{"head_dim": 64, "bias": "all", "init_std_qkv": 0.0205, "warmup_steps": 200}
MLP neurons of a small language model. Each row is named by its layer, matrix (up: input weights) and neuron, and shows model dimensions 48-303. Each number is 128 + 32 x the weight over its row's rms, rounded and kept within 0 to 255. Numbers have three digits each.
Before each neuron's rows, "fires on" lists the tokens most often at its 100 highest values on Wikipedia text that the model never trained on.

fires on: " |"
L2.up1754:081118073158169094118125186133120116094050123117134128077150116100211100149110150083137157082138114072199102136093101137106200091170174169133171140067086126113152142139122134109120197115113139151148136143118100145139131177130113156147132135186125153056079135101134179130129134104143121122097115085095138140084123114101126196132142090093131152189140063091097107122123155072144134184125154171131125133084111151143110093153179104106135191108164162098162183168064160135110177135154161143132122074119203114173149089168134123179120106154133150108091092149106133098117094105131107112098173130112181122099150083147179165133153131126189103175164124170151134117163176106116134167191147102104156172121142112094132147115139103208057095125079133069139074126095154170104148157085114

fires on: " |", "av", "q", "v", "h", " Av"
L2.up513:150180183088133176139185199109126104105150176128124134157096110157075081154081108104201083088088171151130081092094140099121126094190092118151109136079138129145145163181060130139103126116103143074137129137098120103078128068135132143170102135182129135113187122188094106151119164126176131130122122119106104196123123100123137101080146099104163170202143155113127148099109190143169084175188122064177125107129141138112124102120141085125122134074157193134166117150145135134089157117108107098100118078102124084065163136150096120143140164119084116145088129136160103152131105123128171136070158117188100122105163181119098154045125135093155100104136137162125102100175072023152195113107116084163085151162098136079134160107139118154083170167090132081176123137105120171095153113137154

fires on: " at", " —", " K", " from", " Men's", " NCAA"
L9.up474:180161025145151184116121127166167164200090140182120101176096089166189137133092141130165122129156162122162082100148130106137116161165178138119156052086134140144122070101130172135133092134076067140101169137163140147138145167131137093101197109126153100132147131155112106126139148123166112169122134166163155205102112128126110075172147117106144122126143117135067149099114063127063059125147137138185094116131170149163183148093117105126144088102128130073086131135157122110087100107106121140125147063108087127128139205118155186172128116132212090115104150088064166082114121075093106090107094125135165119131125139128207098169149128102101169120188122149110165088134120130118103163076137109110165110109127177146149167172139153087050120158127153127150131071136178157093082080166137

fires on: " |", ".m", " time"
L2.up757:141172198206091144136112119075101103193116103151080154124116140167152103146135130154110099141111141143165126074148146099128079107068159127109114116118093161083119150152123152150160118128162143097110128101094112101069066128166143168095185115106115174119146123073123152138171176151158177092106144111125093163111154155134121119164128164130141150090162126115125117115116129110093137089104078107112168108143143128196078096144119197130136121157158110170056143113141176148066105153159104160165124113102107116049127165099144139176165093088127110161134065112105123119098089166127095063113137090113173184121136149129101149095119128152113157060176156102145184129107121110155165106132140118076158180034102131157151159149135149135105163139116089095129153146164148159076144127106152

fires on: ":", "."
L9.up44:209128098124130115130090134130110145130143119126161103104152059118110137081162075129115128185113098127085127100114111083122128110110153078101109110111148105130166123178103153164088093128122068151108106134162138149176084125114128102129116184137155193070122174149135149105166181179182089147084107167116089164108112164180123160144104139119152058132131168150144123086117152107123143130112151147125141119116096163139171149144157143174197179172116174115103088124152185077127136182080102136115135139143081150129135165159142110109072157113144091169212130116052128225052119117095083115122084070106123151082122161121104120110066144172166131132091101137129105119110197117173155112080147153159082147092109161102166193090149102090166177137114100164148127122120077125125112150131192

fires on: " E", " of", " and", ",", " L", " U"
L9.up1205:075147121117199100103160143112123098176113131101109151151134138106101128124113128128186144167134160171173136139050142139166130158105113171115139128133167108107158111144137135114183091110099184153176134077170114130112098094114130111096098133115138163140136141137079138096088043172148077168082122135147131146143143092050165112039097145135117177181153128104131080084098120165051101100073139123132154147080167203154160119097093075115136108100131080094137194085161093107155056096120108120140127156144147084153137095121139092077148124064167130120152153158067192112136080165118075057081058097140131137123119122048147169132148130117148085106190111115105142127151095114150107153129130096150143113110139166150206107180139128119084119126156083122098147199170119160137178164107133

fires on: " V", " on", " P", " in", "B", "C"
L8.up962:127163162155093086086197149118097086099102120080107146144138084143153125129119083154195079112104135113094120096047139127118047153143153139094135095116102075136068106202148129101107121168180124117171118141148175086094135108125140094108145165134131139136123099083091083139080128142149178121089165078152138170106098148167163164160145126165131151119148150134135062077177110098128160180116080131124145105096155103160138167165111199156143086152133112079114198077140100165106120156073088134120091185087143066174100085144104139126106105109123120129121130083122149147170183143104072102163133144193117110110090089074154154133111120156149095155167116119113136150171113176240144046112114107087123146139159084125131194103126131110142115082100105131179142106181144132140148156125153

fires on: " T", " t", " K"
L9.up618:117101084158099125110179075099094067168211124123172090115144142120117145125104127122090104107143197125120097092177114141142111138098126188095068073131142117116136098182123190074109149118136084123084133162143104164129112133187116085124127157121126139129100057143104112125070160102072099146076064124114098090102135123080138113168131112073125097162154102131191130186164144143134105137140188089130136151066177180147173088130121123106143101133159161142060085116095163165161099181121122157155141123133176114141162098159152101146151068134102122154077107171088073189061091074199164095147145136130124106189102115109125100160198114152161164110156130162173096140140135120135109143136107066136160168117147086135142144133168117135100108133181115166117184158124100085137131103099103

fires on: ",", " Jr"
L8.up69:212137122123082102154097154155080211137134151121151168120119160109094103156171105119113117028090092085090106133157148095081124141154094140118132152128123079061181155089166111171111103170104103128134157099201099122148093113145131117087140116160163172085159127130171158111173152156119163128148122086162168140154098144127108157096142099116157138117044162150068180072147145099171084147190164130118116151139128140150104135107111109104141097162163169098113157078161110074131060121191127121126140147169139095115123155126074138064133114061136134129176081120134079177165090080143121146126079109112095159145093058134175151104069171110130149126105118104155182132122135101169159092185169173094053078130146111103121130112125109087163104179105130142148150135101165074158126159124128

fires on: " p", " h", " he", " c", " ", " r"
L9.up1910:123110166128164128170050146118148150084095117107066147100091136152157117123100193093114136091147132105160173118133131180136133133137148091117123123130177034154128166145095114116055088124130150156114107180115082085192093018083106134110128136105154138160102131117168135092114088106131089139152139166131067126101134139123145194130093146165063131072136133121122157043161087130107139190111139141148133164082064127136124118072132099115162137120090120095167123151115087136097096101074112131096099124121080153162066156118080112095177145126172072136158120132159162074107060167187113178132114101124169144100127130139135101061158151166193145113163142096123080198110166107127125071173124097154093162076113189170141118161100181128147121099136077135182124072129166141107096120165073

fires on: " as", " sc", "202", " for", "201"
L9.up1370:112106106136151179131114141133142122120132087119107101102201160106083114177216105141134146136156106079155122143143117118168138113143128076166080160195144159140174112144101134142085107127160100143076083061180173149117085105081106154123104054115104189149156133151128128154139150168088153080118095134132092133147081173180094082128160125135106178158173147131115079108175122145089115131114118103109190122169125149179153136152109090134134113089127167148124116125148106162132131140123119163128100147093113120130065084133177147143188163109172105155130139114109085147094143109092152073152147143130110172150070102114036101057144095105179120077155078173082121144169106115116143065119156040142174140186052179078087107110181133145093108066085140206140119164126088131135131076126156

fires on: " on", " under", " in", " over", "O"
L9.up967:163180073168096100130156138170108108108124157105094128142136113194172126164096079125140136135099054091130196142133119143089104088126104140149154097075149100055154127114183102121087117075091158125089150166135135140139070108141087159146102141174173116087117127110086121138087130092157138148147117073171145175118094096126095079134134132136096101129103148132129172164178142142163085144134113164139108095108133145061151184129142169108131151172204199111151148144117119111099125122116143120112165100160122160193183115162094079170106133149133067071133186104178063121168182143123110087087119166097081084143133135104080181157094134152017150126128095106144144131194071133175124113065098148112075119128177097146149132159147140122076142113124154142134133166118173098161112154138111

fires on: " P", " B", " F", " T", " p", " t"
L8.up1042:120124140148081117157129127142138115181086121109150123174098111141094182104138141142115151204119167124125187120124135187071086179083175139128074148112113098153160164168104212145119142137084109094154166159168126098156156079136195134121148128108100089131087104106110146126182151098121119108092130131163057144085037131099130152127146185105124157160110138138173167092182156120145139131073176114138102116054117137105135064126118145146078143144152100139079088109130172148082144125148104182109121110071080138156112208174112175132104097125165152113129081141174131147043102211147163119101091121128082077124154146102149119143125113117167092194113100143053125134160062100157177117143178112137167158122176143147136107131082147103101163106167108133169103131140155099113132187144147

fires on: "ic", "g", "al", " of", "it", " by"
L2.up589:097114133130175168069138163160139093121108041146085112153135147163142167171097076123151085122145106068152117127078095111211097100114156132093114160137134150146175113130134181119106159104151158105105204140129130131148113136129132059146121123106142060149109180144077162134126141135139087141157069139143095140115077115108134145145141119078156158168084137148164149133107075103143172133113122062118128054174111075144097121097109106147142138176093214118170160158074145138123078147032193161094123121120154111148132107111094161088139142141122096148082086142109152179186101144175133149173090077142167145128147142102112142172176114121160094071113166145083173204096104086100178094133085121120089070119157111120182136048131194110141137141140128103136143202151140032118123145178128

fires on: " a", " (", " in", "al", " |"
L2.up516:160149119140091097134155104118130050114108121077093141130136162088141179065110114103158113108074156139131135128091100095167153123145153153095104144077153107150171118104143113128163126099100151134106139114124161175119167133089144104120155060128126148094124142102184159059157165172103163179139154112097107145165112189126135110104125108138112115091148183116102151150075117141090141160159104140174160150042151162129158107123165118125140171131076145150095149168122112144107227078085119151147105149154057095138108065121131104127208097104117082143097138142132090161099183104116140153157144095166126160127142115179085108159151132160121053143153067151092152145079139132083136137108134089092128097124128115078081140122105140200122119136093134160140129103050143181090119162124082

fires on: " ", "–", " f", "199", " inc"
L9.up1130:123076160147123176129158125139112119096156151088157073097096141136091132143114119202120135183098121120159161084104119107165102164116100123130119093096161161098160179143130093073114077132119139161122107161144102077135097051111163087129128127134179133132108065092191113158133080158129134132140092084123131171126119156083094154086142116123122130125127122081154157128124087140113138146205154105135180135130109111125105153143126089077180196108167102148160145129069127124140100133068088146125180168149196142158097150057162102109143107100134083113142134109112143103212122106187079135129103184086146167097143108159133134162105105114151130107152148133161179101098164158127062125161177095154104157120143115082198132117127142189080145156117195114209125084127159160089097110063178

fires on: ":", "′", "°", " for"
L9.up1852:147139166103143067144085102161197155200117190091125138144193133129133141127144101145141086133146161112149147117105127114131068166131159122135133159140123113107100096156118163157129178056134132089116122066157135137121080173110102167113114133110094106142111165104112163123063123171155125178143147152138146095157123180122163091095107170142128126077155124110139085139178097112098130180116118158164191127179161132026162111105122113117200150104172117101049103131098114075188112135168098117121134117197126110124122149153072041132171162107102094138135086072109117185066119162114181072127134162146163145176080114099137144141105099107134143114102146141155142083168129169149079162085121114166129078115123165093114105115184154177084068098104082094111102132085108178059110209094098

fires on: ",", " It", " they"
L9.up1135:141079160181061107103119138155106131128135133137189189154151181207136082099137148135136149063067157108108129067108077129159140129091161149147092114090139071133157146111186131147118138115112095072142115161145070094130086120144197130110106119106123205124123135153093147149122143110200143138118095120102143126148116205155131070138131151123104167119106168142161172116148094131122060180107151110123176077084173118110133164095091109116087099158060148103120145136105102098090154058109133094210076109093138093169108148125195085118131169144107162209156114120110143190168070194134161182130131079136111094145122128143153149096114097115134105105050147137150057096120179168131116082163173149135084154141094116130120147138156128141108110177117112102173091178064154114090120134155107

fires on: " R", " f", " r"
L8.up1326:136067175186083088136160122122187151115112157108143047089126165154129124106152135144181133150139165085134145059193100134139136151130189130122083147107072127129088093099144050112125147134145137119151145164139141150124118134101144165143152067173149134131125157115174162190089136071165144089106118155099165104114095153096172127116107139141064097126127081129152155152183166150129166129121119092115138136123130110093174072109161160154129167146055089147179124054126101164125106128098121186123085102116114119133080176081142074109137130144136131120125200105106142109132124132101181222106147146137167068096111136133138186134112198101166070132148109110059130165072084087108105155129177107125111161122190152134106156116132127136137124175131144065178127133212168108089145123116107

fires on: " for", " St", " by", " Est", "O", " over"
L9.up1295:184118073078170141135107141140118115171144141140114126103106146092109105167141109131085150099135150154134151169195129142099113127174075159167097078132148120123193143148115125182114135109104159149115133024109121164158110102082072125181084175120173092051137140184103120133142124161168145082136145115132132129140080105125146103139058149114137170115174112125099122162125136131137063198161122134136090117132208130068094118141099157146137110105120203084152102135130140152075137107140072103077185113139124162106099132116159148104131091114159127041064154135099136120124090154116105148157115122053091090161123130114149120075147097145129131186131108152131131106102118128133097162102139133050181135171122123125221181137130149156144147128129133174128169139171135017138152102171162

fires on: " March", " January", " April", "th", " February", ","
L8.up588:139119163150078161157102111127112175118117109092188112134108116151134113155073116115135073079121094109142113076143167097181127187144196131139138153147089124188126071139105090077139108119123152103117052114100109118114120128117207121087128131135158211138196144123114066082109083123147166123125135155126113167150119113150100153160062174173097166118167168152151131122129060113118115135136137178104164121133131172146096115167099085139111140108102175108104123118147129135088122152110114153115146139125193092163153096104146092105125104096190126172151141100209090139083141134124140100175093117146209131202141110182091174141097120112150165130131079074189131142166118164141173149140148141133118116083076085032168159115145091110124101157128185112063135130137106146140106146103120

fires on: " |", "|", ";"
L8.up672:115159067125136184085153134162192089194105124092155151126103120114177160128169145149136177098094148112099102131137060115109107142073123088054096105173169144102083128135106169169103164075044149093061157122127074097138141086108109082123169111109170171128181148111179154131104147183130133139154143077106119137138163098079174179138160138143108157112157160094131168128156143148084145161114062114157072166126172150182092099125164068059111094117182105127122118144095146152157080116135134128155184111125112160139170176136154182143129120123145087102179091111090122115147102175093150122179103143105150159084158097132090084140068138163144139109135131123175160110121187124167126139143102094098132119117149113107198142107107166122102087138144115100143112097115166171107133131139134

fires on: ":", " o", " career", " she", " n", "Personal"
L2.up1439:119118119196140165166116189144125130159149123130117116118153075160181138068142083109092158112158138113108166109179135142083121100088171147073075104129145156213085131089125134133120109105148158110125073160087163098140116132155132126211150174051119133074108121129125155140139180132194078086053128034139100105157116156137109121125125136108160122066099134165135116158151126165159125152112152105152095160059192134126173107176156163165133118222133109099120148103139066134145089161166068107137140130153100229165125151108127153101136129120050127182132128118172074121119147081129120103108126112134165127110093123152095127118172120170127127159106110122143132107120150170136145159121085167089139126144109113152128108081136101147149119143108130162167116136128163121087096111105184

fires on: ",", " he", " a", " worked", " m", " plays"
L8.up405:130125148152128075115145089144121097157165147116112098127088150133091096086143064068129122186101137107054152173151139098077080126166158123066192099171121143124203165102076165163087143090133132169134136159129139141094145126133105125126088144148123158118161119168131156098116134128135104139155126182095088177177129110125130124176141154114122221155107077100100080195152172134116124136146156139108114153075148118129079172038093091176157097117179170076148122094156128176133141140162098172111126168161113121153076123081178079149088108161100180172179168084119148104104122155063078091140149111149102147079116098127161138112129151100144101157106139066136139083127132130138151121145060156161146109234099129139116068147130148169126195098143138081133085107094104172099132125148122

fires on: "al", "ous", "ic", "us", "ent", "or"
L2.up322:108117104093105158093121107094136099204076096127151173140119086167133130145114108103154052109124138106124137103098121135129148153172137168070085110089115154116140134079134126136156122179096136083103127100101101163117136167165134088150166165075113131172138151024091104056168103125164122124146151099183143141172118164107157138120117131129157128144159114099211155130090115178107111140111151131105162143154156081133095177091119114090148139203102084136115130140156162186107162187097159121178174191139100105113226107135154114105124114139068139143082114162117119125114105162123137143125113133140126129132129093088141116138159129113177100073114101140093143124120122119082181114137095160142184128169106122087132095114155112066104156175075102074167183157137130138117124056186084

fires on: "g", "G", "p", "==", "po", "m"
L2.up1726:154088144144167189166145107149153051155096136020138117124108099120072149117167129099115136170127139161108134111094131131147187183095151087112078141164104095073128121123115163136104155171191151183101109142105171116119169069138105174130183130113085148103108071133115186176109107120169122140123089069146157130138117124182066194137099147154126116139088087101200072122170126172118199137163105124104158195097126166116168130182170126128106108154143165158119152128116103117123095135101106171141109147093142154151137150121116211152100092141143100094114199194109137070093099075150139085112108123129145100138067072159135149179153153079121145104105114144174162152111122151133121091122149078099120102052161052101172137133136155082134096082145121155143125145190123082086076116158117

fires on: " G", " R", " S", "S", " V", " |"
L9.up1630:097067088052122110183061112146181143142141180147113100058159135074121154150091148146158113116154170159096121114090088122114129118113125147143110132129157121120172080120136134119118120178134138087113150168135138150142082092111127184145178104106134128140073041138143086127089137152172089143104118135074173128064135156134066154197191135088142116178095061091120098149172149145104139078074102136143156159116132063176131193223150089158130143145129156168080142107108125097121114117132138129063116097148183090130180108060149094143102136144124129169115134118140088111171118104106162105105155075145171129089152086130136151155195159128165089098146136168082133118164106156161121159188136122144089168109118126135082179130153135102170144126105099104105108141148157177075116088090097

fires on: " T", " P", " Y", " K"
L9.up804:133133136169078074155137139125073117162115146109126153131052107137110102093139169165154161168116151110129161113193114146086150171113128112135100144104113077138163185121205137061133122182131138105242076050173097138139191187088115155193115137130102146144088124119162205085121148105134140133107100146153178157131071104129149080112130150184166070178191068116184133154148111097085144122131110123135121134147139054132111121166122120140094165165118136170129136075169158184167097145072172153124121143132126101145152153156107151082131116185096116106216160140077101135154120127100117153113059112146101075089152136120093116142125166171178133134135144096087085085127115126147125129092178068128115111129103084212133161140134137125142171159099117092132093145088059151182112104147144

fires on: ":", "°", " time", "′"
L8.up1578:100157105114148104093095156178136139155146170074102114118107156125124126088092152112175153173096142158158134124134122174169117122113107139115141163096111103152136115130132108113106071117108168117182180153180184109070111151168082123203117077101125153114137181073096094115186092123129118195157072155169118100095113131197152116173134183144175089156147164116196096131106078058157084094147084128130125146144127136123148073091157132110151134176159123159131087156126173097155145157147124135150172149146166188206070173106050112132149171126117092095061073081131086114202068141034143179134120096128172096118054154118123121097145108177104125076097112200148137098098186144102110107108110139087120161153149090120186123120115114096098138113148104182140175174095118133089159107096184

fires on: " was", " |", " did", "with", " —", " and"
L8.up142:085159197119054106106134114152088058124041087119124162164134147116132140156170145186198082121167124131161055135105080142067182162193141096161124077136161124114102175132069144093179122100141163080126108130151122117112080145097165123129173082155110181111098144121177181131118108151117139128107111165143153107097094094174157146114123150150134135156165154167144131128137170146141110110144085110160123138087143164127140110152133147157149056102191140168134108071081081149140083095152160108122137179097102137058088132118117153111107161059146103066166168116084107186092127137122105103148113090129172173157120160138150105135159134157219118145155141166134164103111123086127160148139140123059161093134124095117179107115141163112140196108149117110158139112095112142090091156186124

fires on: " ", "201", "200", " the", "202"
L2.up717:125149139107110143124104143124153132134159085136119133140149126138061114117130113102084081189155121195092088139144099066152145147106159149166121098151238116123174149134120129136102100066149093143080119089109174152168058090120127131169169164088169167156131114144132113118134200094108190179096136130144147116114145138118142151133091122128087075130152072162108079168168162152124120164162161117115204124100110125079084115116159122127105090175155158167164107082140129069150116099123129104159142118055133157168126183155149173162128137115159115121114102135155082064089143114115130077151180159172135133094098151150153102089123107075101143135150151091117115159102047096109120136120088186205112150100155107117108136178144127153088143079112052112141083184139127105110107164053151

fires on: " to", " K", " at", " @", " over", " and"
L8.up270:130150062138113133128106132120113123121112170201153100161102056131042111120138109113118149072185118120118104149137119107149133119118134112121073123129144147144151119151144187177124140080103146119187196156067133128119176193196094099133224177139127126131163120170172143139112132113082126144144134190128156122160136138116169102140126111060105145115168129065127137104101175154162126062116114133155085148136174146124090141145209098078090102143164133112073111154180147086132144093132139115078141130107137097119105152086145124090102121065127125163087137163127117158118120077135131117141057080105138120080189219091120067100156178148143150170114138101140172110126151117215119142140141098122131076141097128135177208057111135151121168108124128039173135072081141144118151097154128

fires on: ".", "ele", "af", "j", "im", "_{"
L2.up1145:135099143087168094131093175115118119183155108171133152074148174176123175105105138118125091168106123104136152088122153173145129151173092095191132131161091102080177154142107118094088133125106141178106126122106131104112081176206073156120037144163142142115084166139141100111147187164156101128101071104149096166184140108162094096109106171088139121147064107161120135114142163123147156122124133087165179092070147088106107153125091170049123105135165136126116117142122111097090126132115132170133139137111122103120172153172098125124141131144119167182094201117165123081109177078157151122141112108120115093123118144164109197140167078056131084150094142144187066151086172132123143207144153162092152079136149107145065144115128106167116125089091120130111150174127146085160143153051133

fires on: " D", " G", " g", "T", "id"
L8.up4:116149144108087152056125142184093124090158131130141169120090120139108152139142110112146126076162138158156159171085127122108183111111119113100074095130080119186137117184115135117187152112158136157098150107108104148157145104182138138108105099127131184201135156128089135077172141125100109085163134104117085106043117093079107110149129050111154135153142181144117241128150122135080093114140127107090085092114176123107121097094135103121075129160133109164126162116132100141085118094128038187078126159146189152192127096123076112153108135175069135128143155105169104154099046149171116106128154155189102125155141149140094110138163094083159103161149067177104118115101144072111127106168101081090118176132125141106160169169086105147125152139078090159136106108103120118115132176130122

fires on: " T", " t"
L8.up1550:072160112154092131106172075155125105173141136148136217115105128060146103159089152144185116113150156191142115114123165137095127139132119094089080111114142128124142125137176106074126106124139175145145115096169142184093157194154160123106163107147129085132161085107196093103087093135128103100069167129117060155119102094094089131154110141066168083141156209147173150153146150098096141193044102110161108171101122102157157106091114162135115185142139136178098206145163134149164157140155148098123192126108135125125142122139104152150150134114109151100104092109081101089122099167101184101169161096114104093109085141071128106136150105121098098137131104109142104179130164077157102189170132111149080154087101069123126157166110124163078165140119082159108085112139085097080207121119143

fires on: ".", ":", "0"
L9.up508:134042122103117063122060122170156136121149137166150185083163084157146098162124139131156126147108153119103130105115111120116173165099130118098168115164177111145107118156076150136135059121115146147100105163080165128108075122097082182116139132128161120103135108187131160101205127116147117142096134130123093131122080115128128125122174168105131146115146125138060135117169087114070104101148144106145062141106128145104109104084121116084150169144127140155116119153129213051133153067170118157150132152113138125096142147107114158150121161114115132063140132124165086118188113201100152171164116125192151149157127120055117120083095136106125127108058129187128107061035117147120156187113119094128166122109123109139122149113118098089085137153111054165160126139099088183107137227129094

fires on: ",", " series"
L9.up1252:134139149126040142088170162144099128170096107102165140190156186186112076103188127118110129094093110105098132123108138119103165136177120138122119138108161130099110107132096123123154154118117098121152144139143108139104068086092167137131094110093115097134163114193080092146058128152129115090159153129136096190091132170123129172114109098169100152184128141129180077088173153119135130155101124124119164083069127133161197172124113148114156141156049147102158121128115124207132106121078146120181101151085182157182116091084170149120062102081089151113117142139152102127170116122110161134115114150125112087185064177103126112137122104140159146132071169145135095141112127123155180111148214097114099177129112206122099170106140141141140117135164067142151111136091122101098085103171139

fires on: ".", "9", " general", " Sal"
L8.up1772:089097153122132091171121168126171144102149137152101167083144116148150197187129163121147112155127180119159180167122145159143158138153113122085129162148135119029150116189195175134102139131158120073105104125128184144081126104150113127139124076116104111137120123178199171138145146164133118115151087054087123178147074138119144154130129166113141103142152150113067138171087137103117152169154083121156093149106164123149121102071176158183088160179114103140085128129133190131098142157147103092120065165083181108115128126144169147124141176168112152172097111144128081159087159135124122150138102062122087163156108110139113076118110080101114137166104087172143167124178116146117123192175128113126113161139094125078089123088113135096136154125142048128077114149200141115151092138162161

fires on: " for", ":", " B", " I", " first", "ri"
L9.up812:178116161106129121141093148063163127137127106125129089158161105153107124081120120139133121117098092100185121123142123139092139159123172101137129108145163133097191182205120169028101092207131143113162109127185143154169086140118157114117157120193090136167129179090112109129107115139175155116171136131155122141149102121063152110136140138205129124163153235092176129095131154111069113150122159107123163138135118228096155166144170126111100110114164147120124083102152143118084138139110116130125188086064100151143092139188081139116159094119073130159189169114139107147142094112125119088106121092179172112038083135167125063148129147204111070161104175178079147160112128144117152107159179078135156146116113121142137136123112141154074151079137131191154094153116103053122120120121132

fires on: ":", " ", " Jo", "°"
L8.up219:160137095086156174116119162162153179131165151165107121088127103126156111106116125130152104122130091133162154123141102094080113123081142125114148141105127172143130108036112109115146103149104152149129174114123166121130072114098157142142112178122114170121139131118147134154160134160153112171093182144117111174156120180136190073109107127148106160159132106187171118143093125160116140121133117169139175157086115060167142123198162161091153163113077098071115124154143109076116129112160112171147142078158115126157117109116088134087116135144119079118117167068104164133082123118110165213133113107198126155153156090061110065155084179128100168115066188092099102075145103113171098119072215157149148114081176150110046117107170126182101142071142081122148102128102163117203141200118117

fires on: ".", "ou"
L9.up1601:113166183084145173178105128098172074182136167107142120108089161112142159178193081094111153136137143139115102175137100089153161113127150076184127104106124084122121110108155139114118136167148114099159066098097125171108053106192071168138149130129138091103129146119138159075129160127112132143063095099117167146131111111146179102146104122125136092122133120107108120074135129178140134148113169167115156135115150134129120158086053146087082103132144135177107199137177178103173137099127177118124153151162129106133126159110150125121140123112126132158155151133148130096016148202134134132087081160123072177073156142093133123162125121108108232175088106119194157086133112107119130169166156086122133119092119104118077103134127160175127118096102105113121169117157118128104185154123131

fires on: " W", "W", " G", "C", "w", " g"
L9.up28:112155115103086105101139096162129100064115164103085193107112156119144113120151090098119139118178179186083156174077157082109143132183099107117097142153058157109126093148109154077128102144141130125170161079185158129101066057123192083144122095205134155064131106176144119174076141119137145120082146148095159140139119121117066197166129132135181131122177135150146173136180099134064137127170139103111168170072161092149144174079148142118157092149098123086129116141144125099134082135085114147133099172134213062113123136131081152200143110110119132139042126130098149141121121139112121160069143131090080137118138146098110146167189135137142134207104116134076113152107166094151165171129108100095072182093092117137166134107152137087135176115088120157119149134080147099082112099131192

fires on: "i", ",", "L", " B", "a", " R"
L8.up1:099149048154128123074151112179125149086163117137092111109092119139136089117082187104136087098147182138149102097112123121170120198163131120090162096189138108196129129123057175156134114085117129093145160105129162122144104127121143146148169049113106153162131154172184134109105159080196044122120155135096138130114100134127160151127154165079152133159074155102180086172120182107126104191151098117155154174104142121152163139080129135073101136064156104139114144127087123140152176153146117178114143090136143098129085118100118073106130081067102151136145141089161121059139155146118125137124124110172175102166123159115106183139175087139104068120142153115090136109073126127109160124124150144199172072099141142134094167084114179089113140104093102153089062134126159107088078172148102

fires on: "0", "ir", " G", "che"
L2.up345:137173126165088021155100099097149117073144176106200194091081142102116132123103132120110098110142115103120073171078118121106182160098143177151110166098169153116062122124112200109166091141072112110126137076094147105160121136078151181091116062140136133156179137128141084136074139122129117158188141152120109131170114099128144120133124131109104128118170159181099101172125099094061095119138097194149155070104124111150081102110116152125154106185147160151099161135135113118141135125110164152094125109133123061125127122097153146162094147133099110128090058122153158100144160149118114179138150142149160127144192177172104038129155111076131093148125086127101094141116100110083156124175207081077115114120124178118130122154137080162149150103168158116212133152135098126073137165131154

fires on: " of", " L", " all", "==", " All", " Los"
L9.up1132:109139146178112124085162096181117140139182156127142116139163103163165202076124176101175162103073116151149144124156086111135101109184106105119196111132095096192111098131162118122174072118115156134110102138191160123066092145076117135191131101124080168058111126159051127100112130146118151159114111117110050127151165097120089132104108169133173155037081199131138098114111139138141119183150116155115137090083185103187171147106063128156096098124109147133147110176105087154159098154146155124095108131136115114137140127119120052143130127111126100093112127146091102126126095166109130147126084074101173167114156141099110134144138145135100099171116133245048132128132083195099086088059152105151147127128131100128074112193161077102130089156150106114147140111088105095126111180156176

fires on: ",", " in", " Al", " All", " on"
L9.up610:155130115137124088084153109123156117107152139131135182128074109174104101143063083106089127143121144084166214124130110146137127165187147153153184152167178183106172099163112123091143162189078154077145127117134129142136101136123184119101189099135131018123121155099135083113091154154167105203120116147097144139174087174117071173135121124079087153122150137174097171111113166084090101135136107109130141107212177144178182138125099132121147124209119144108098123065133121130109076158110140140106081164169115103185130060154104137107171209153121182118129091072161075128083147149100118070112059137168110135148178130148083129157132074128089094161172138141084124140162064147143121097165123140121126081126124143125168130168153146145093131101135122123102101136148108112086144164091080

fires on: " of", " |", "ib", " Ab", " to"
L8.up907:120127106166060161100106136177104104112092125091116109103128107117149121162146172114127083164134129180152092140098092189061099159110127104167152107145135122177224083132131119144105111161128163127149175160122146174138099145076126115186185093191151123139159097176097187109112186168127155093115124161163102155070078092121140111109092116126101142154188143172135123154115047084196142109079195175152065151139134128120149110103130134111190173114121093109168111101113131092165124157163144118119082116131145080137113153120159089145193165145150142156099093142128190103089134082142129177071094157165089135141165133109113116101132142135147073107142148116145144122122140095141157134138111079082132127061090092122157146194122084001110105114109025076143107068120141176077158107139129